Part of a small language model's weights.
Training: a variant of Adam for these matrices, 485M tokens, 14786 steps.
MLP neurons of a small language model. Each row is named by its layer, matrix (up: input weights) and neuron, and shows model dimensions 32-159. Each number is 128 + 32 x the weight over its row's rms, rounded and kept within 0 to 255.
After each neuron's rows, "fires on" lists the tokens most often at its 100 highest values on Wikipedia text that the model never trained on.

L7.up687 [147 123  80 164 164 192 132 113 143 139 123 100 135  92 104 112 143  82 132 120  90  88 112 126 108 122 173 120 149 111 139 105 143 130 143 126 176 138  95 108  95  96 107 141 148  96 159  97 119 110 145 124 104 127 104 159 138 196 132 173 151 151 140  96  35 119 170 186 124 124 157 139 121 137 153 114 107  97  89 116 163   0 139 132 100  86 154  70 173 122 109 105 105  96 106 193 146 157 173 108 105 114 158 155  79 164 106 119  71 133  63 150 140 108 163 131 105 136 160 106 147 106 177 118 143 171 175  84]
fires on: "\n", "=="

L10.up92 [119 171 139  53 101 168  60  96 143 184  72 140 126 115 201 168 119 164 113  52 165 135 114  81  85  93 121 129  90 185 148  88 211 138 150 130 104 117 144  56 103 199 111  86 133  90 147  65  78 148 119 106 138 107 121 133 124 108 164 124 126 114 164 135 113 118 135 133  99 148 134 158 130 108 106 113 174 197 114 165 116 159 155 139  96 167 165 111 100 122  82 125 199 138 151 120 149 115  94 146 165 108  85 116  99 136 158  91  62  72  94 146 146 159 137 149 153 176 107 136  85  96 127 148 146 110  78 156]
fires on: "9", "1", "hi", " •", "\n", "8"

L9.up439 [155 158 170 158 121 146 172 144  78  80 128 109 142  95 137 139 141 101 177 137 123  75  69 129 117 166 197 122 137 130 146 170 126 125  93  71 115 134  98  61 132 117 125 173 181 104  70 157 145 130  99 185 120  48 131 212 173 110  78 175 125 166 207  75 107  84 128 165 187 117  95  91 120 198 110  88 146 100 126  60 170  75 119 142 122 155 195  67 182 103 153 135  89  81  75 157 178 118 207 172 119 118 133 138 164 143  97  96  78 100  33  83 137 136 216 128 143 126 111 118 157 139  77 173 153 138 168 100]
fires on: "\n", "=", "=="

L11.up590 [104 151 124 172  85 170 141 137 161 125 134  98 162 124 139 101 151 112 152 107 130 125  91 117  96 160 130 126 127 134 140 172 157 126 197 119 134 180 137 108 138 156  78 170 140 117  90 185 172 161 136 189  95 124 116 159  95  85 111 170 124 128 159 126  77 135 158 137 170 107 157 122  82 169  83  77 115  90 121 125 179 136 137 159 102 146 148 117 140 157  90 192 118 157 103 138 147 131  93 109 147 109 144 129 137 150 153 124  65 109  40  94 131 171 159 129  25 147  96 141  97 142 109 114 144 139 182 112]
fires on: "\n", " (", " =", ":", " is"

L9.up253 [102 141 144 151 109 139 142 192 109 119 115 141 166  94 102  96 150 187 139 143 156 103 115 180 151 101 121 116 164  94 162 108 143 114 131 168 158  86 185 135  67 152 171 171 166  37  53 195 142 119  96 185 162  84  65 169  99 127  92 112  46  94 136 152 102 126  99  83  96 128 157 164 167 130 141 144 136  95 106 104 121 119  87 109 115 110 167 126 149 194 170 100 139 129 118 171 134  82 139 153  94 110 123 149  85 135 146 166  71  80 119  97  78 159 120 153  82 107 153 146 101 105 130 145 135 120 136 126]
fires on: "S", "A", "E", "N", "M", "D"

L9.up72 [153  97 128 111 163 100  53 102 119 148 145 135 101  91 151 140 155 124  98 138 154 175 111 176 112 151 113  94 133 127 151  92 140 163  82 119 103 110  93 115 154 100 156 179 113  81 128 156 127 176 122 139 140 133 107 128 181 128 132 101  86  89 153 118 117 142 110  96 124 170 109 110  70 109  95 135 141  47  97 117 142 155 137 126 163 173  94 109  97 221 139 170 105  81 133 165 153 124 215  41  99 117 121 125  88 139 142 146  87 119  88 121  93 109 105  90 132 158 123 123 125 151 152 181 149  88 134 110]
fires on: " E", "1", "E", "2", " N"

L7.up933 [107 135  80  81  97 165  85 149 131 129 157 118 118  87 141 159 107 119 205 179 108 130 128 136  85 159  97  71 141 115 153 179 148 119  82 145 149  70 162 104 100 201 177 131 124 126 110  83 116  62 142 100 148 218 141 145 148  94 159 157 123 107 111 165 137 157 109 147 141 121 120  83 159 156 106 108 100  71 131 178 132 177 141 147 125 123 114 141 105 173 149 184 146  73 132 151  99  58 102 111 140 149  81 180 199  82 143  86 122 154 116 170 159 112 112 130 100  88 114 132  99 112  80 127 145  70 140  60]
fires on: "9", "–", "8", "-", " –", ")"

L11.up641 [145 103 115 127  93 118 116 102  95 141 134 142 116 158 102 125 122 160 147  86 161 113 148 132  92 115  95  91 171  91 138 115 137 181  76 144 125 120 132 132 114 134 127 194 134 119 107 193 166 135 122 157 127 131 108 105 191 134 101 145 123 136 116 162  60 137 128 130 120 149 127 110 122 119 102 135 119  95  95 107 133 168 131  73 137 128 159 106 161 205 135  95 115  89 157 128 212  98 148 110  71 128  87 120  82 147 172 161 127  47 107  85 105 128  98 100 137 193  75 121 165  60 214 126 132 141  86 152]
fires on: " E", " I", "E", "-", "A"

L7.up384 [108 151 111  83 169 127 111 178 148 164 126 139  92  90 143 162 129  89 176 200 141 137 114  98  82 139 145 101 114 127 149 178  94 167  99 136 159 153 122 100 123 180 161 148 123  66 126 144 139  90 131 114 130 174 168 153 120 120 150 150 132  78  72 123 193 135 113 171 145 143 101  99 145 129  76 125 150 114 124 142 122 136 143 157 141 107 107 138  95 154 141 122 156 111 153 141 140  63 114 122 123 141 139 140 112 148 125 196 117 157  64 125 126 115 147  86  87 132  98 101 134 115  99 130 211  85 134 130]
fires on: " ", "–", "1", " –", "8", "7"

L10.up625 [ 81 106 138  37 148  99 101 153 129 125  85 172 194 106 141 131 118 135 132 148 122  97  84 105  60 132 133 170  76 143 164 142 132 117 151 123 164 179 165  95 161 120 172 192 165  95  83 203 109  90 132 146  67 148  45 162 203 157 140 104  60 140 140 171 158 148 144 129 123 164 162 112 115 190  94 167 104  98 125 148 120  66 128 120 130 171 188 123 148 166 115 121 143 119 153 167 123 119  78  88  86 100  72 142 159 126 102 109  48  80 128 147 122 132  97 175 148 128 160 142 104 116 142 124 140 116 127 116]
fires on: "ir", "r", "il", "m", "d", "g"

L7.up734 [106 150 116  97 138 151 110 115 133 176  64 176 132  73 254 162 162 115 101  29 158  97 112 119  87 119 151 111  90 150 149  95 169 100 146 136 107 104 119 133  83 176 140  97 114 134 113  98  84 162 156  95 199 158  88 155 101 122 156 147 167 132 169  80 170 128 118 151 175 129 130 169 139  99 128  63 144 163  77 144 113 131 149 126 124 119  80 105 122 153 110 179 126 110 143 134 156 139 159  79 107 138 101 119  56 215  85 125 114 118 106 121  82 107 114 101 106 161 114 131 123 101 122 124 143 127 117  72]
fires on: "9", "8", " Albert"

L7.up695 [ 94 134 155 181  96  88 143 126 110 155  95 145 139 118 140 148 159  52 118 129  61 116 136 108 151  89 113  86  89 144 138  82 116 134 144 127 125 147 132 116 165 136 144 150 143  91 133 153 138 127 100 163 159  81  99 163 151 140 137 181 163 146 100  90 110 127 108 141 183 117 134 154 163 137 125 117 129 161 105 102 129 130 136 162  85 147 153 100 204 117 130 123 122 149  82 144 165 119 113 133 127 131 155 155 197 189 198 141 124  18  47 125 171 163 153 122 114 121 106  82 135 120 117 136 170 173 124 126]
fires on: "\n", " |", " ===", "==="

L9.up702 [149 132 169 160 123  96  96 145 122 177  61 115 158 102 153 137 138  81 107 115  91 133 133 143  74  84  99 122  91 203 127 116 137 156  96 103 155 165 134 136 106 118 130 139 154 149 123 107 107  89 166 180 152 162 127 156 113 117  67 196  63 126 144  89  77 147  86  90 133 133 111 155 154 120  69 111 173 156 156 182 173 113  91 113 153 133 113 111  85 139 182 100 110 111 107 138 153 143 145  73 189 136 198 148 152 118 119 155  92  70 129 130  88 182 137  77 143 125  63 176  61 124 117 173 124 122 123 132]
fires on: " and", ","

L7.up944 [126  58  88 128 129 108  90 107  96 158 131 163 132  80 183 134 118 120 144 170 131 141 147 140 101  95 148 139 102 140 148 154 107 185  94 108 141 138 127 137  91 154 110 146 129 119 152 170 134  91  87  91  64 139 136 236 119 161 148 109 165 103 108 144 131 144 120 119 146 169 127 112 141 200 102 129 108 126 130 132 151 134  86 213 147 138 134 154 157 163 169 104 149 166 167 135 151  96 165 159 215 132 117 183 123 126 162 166 117  93  80 133 179  85  75 105  85  63 103 117  98  70 159 160 209  74 130 147]
fires on: " ", "6", "1", "2", "3", "9"

L9.up136 [102 148 116 163 152 165 157 184 108  95  89 141 104 108 149 163 189 155 152  92  85 103  86 131 105 208 118 123 149 108 151 162 108 109 104  55 159 156 108  85 111 138 121 116 115 115  71 169 141 121 168 137 151  67 134 162 143 148  58 148 123 137 175 123  71 136 180 143 153 126 133 175 114 133 113  88 163 103 113 154 150  89 141 141 119 127 144 132 176 119  59 153 118  76 108 173 112  98 158  69  90 146 121 145 127 161 172 153 148 109   6 136 140 139 181 127 107 190 140 137 150 161  83 102 183 139 101  93]
fires on: "\n", " ", "The", " ("

L7.up936 [138 153 122 122 176 164 150 103 118 176  67 211 140  60 137 147 185  96  94 104  93 138 161 137 115  70 136  96  98 136 139  95 136 124 102 134 129 214 121 166 148 140 195 159 126 119 125 119 134 116 118 170 199 128 128 186 139 115 113 114  97  81 181 120  97 124  57 166 112 168  98 178 127 133 127 103 115 164 149 162  98 112  76 123 132 114 128 124 152 121 119 108 141 125  89 188  97 135 188  83 154 124 112 115 111 134 180 178 117  85 126 128  99 158 156  98 112  88 122 125 107 122 166 142 136 107 127 114]
fires on: ",", " third", " was"

L9.up589 [126 130  75  53 163 156  79 136 205 120 113 159  80  79 137 159 120 113 180 108 128 103  95 148  42  54 156 129  28 126 147 136 110 154 160 122 171 159 134  91 143 141 148 110 133 106 130 120 110 163  93 129 146 145  92 180 107 121 133  94 130 143  70 105 144 104 148 125 200 145 146 155  60 125  32 107 145 152 123 141 143 123 149 142 106 187 150 100  72 138  63 147 195 106 129 110 120  98 135   9 164 127 116 150 130 154 107 160 104 143  84 143 160 152 158 138 143 147 128 128 118 132 131 133 162 157  59 149]
fires on: "9", "8"

L11.up275 [ 96 150 112 130 140  97 153 104  83 108 145 186  77 123 179 112  76 172 130 147 145 167 128 170 127 142  87 156 115 119 165 121 111 107  82 160 103 148 118 119  99  90 173 208  99  69 131 170 154 167 112 161  88 107 147 161 178  87  97 152  93 102 169 164 127  69 140  80 188 140 168 101 137 138 133 133 125  96 116 136 191  95 135 108 162 219 117 138  97 183 156 177  89 126  93 187 140  87 135  83  84 135  95 153  21 136 124 124 145 142 110 128 110  92  84  94 153 153  92 174 160 140 155 162 143 150 145 157]
fires on: " E", "E", "É"

L11.up801 [163 128 136 133 121 151  81 145 134  75 162 140 126 132 109 110 128 153 151  62 125 115 158 169 129  87 107  91 198  91 171 107 125 116 138 130 119 148 135 131  97 153 121 191 143  18  73 220 212 123 162 124 100 157  67 118 156 144  84  91 136 114 107 165  79 164 136 140  88 151 167 108 143 129 139 141 132 152  99  99 149 117  69  82 113 118 174  81 119 140 168 115 133 103 130 157 180 111 135 123 144 102 130 165 141 158 162 110  60 118  86  73 117 160 135 115 129 158 113 159 170  81 137 112 114 132 166 130]
fires on: "-", "D", "S", "A", "0", "\n"

L11.up632 [121 121  97  79 154  90 150 138  77 171 118 152  82  72 143 127 125 144 113 110 175 152 138 139  88  65 125 108 131 100 163  94 161 163 152 161 146 109 141 100  73 148  99 149 102  91 108 101  71  97 161 171 165 151  91 134 157 140 122 168 166 164 150  79 138 143 214  61  63 128 178 113 154 117 147 120 105 135  80 171 126 135 101  96 112 166 115 122 152 152 133 138 182 123 165 147 170 101 161 120 147 112  71 166 123 149 145 124 115  55 119 143 140 130 113 111 169 110  88 150  99  73 143 112 131 119  59 121]
fires on: "9", "1", "4", "2", "5", "8"

L9.up750 [110 142  90  79  88 148 181 189 118 170 120 185  85  99  86 170 132 116 158 138 134  80 165 117  98 171 165 132 152 116 151 103 138 197  53 108 128 142 164  19  79 170 147 118 115  18 101  77 118 132 111 151 156 159 121 134 108  98 101 167 140  84 136 115 165 104 122 102  91 127 118  48 105 138  56 133 115 106 160 146  86  93 107 126 120 111 148 123 136 155 175 125  89  99 151 122 110 102 124 156 149 136 146 161 121 140 114 178 120 160  56 152 128 133 120 117  74 192 120 116 120 106  99 128 198  61 162  84]
fires on: "9", "8", "1", "0", "7", "5"

L7.up408 [141 118 126 183 137 147 153 132 185  88  96 161 131 140 125 115 173 139 192 158 128 107  99 172  95 163 163 153 135  86 136 117  96 121 113  86  64 162 137  64 162 117 122  83 152 124 112 143 114 133 113 136 154 149  96 148 138 117  96 105 138 121 232  82 126 148 145 137 137 184 122 120  95 148  94 121 136 165 152 113 153  74 162 152 140 223 139  83 119  85  66  75 198 129 100 136 144 133 131 133 142 117 100 134 169 154 160 120  69 101  97 115 107 160 204 155 153 128 112 163 179  89  75 168 143 102  86 131]
fires on: "\n"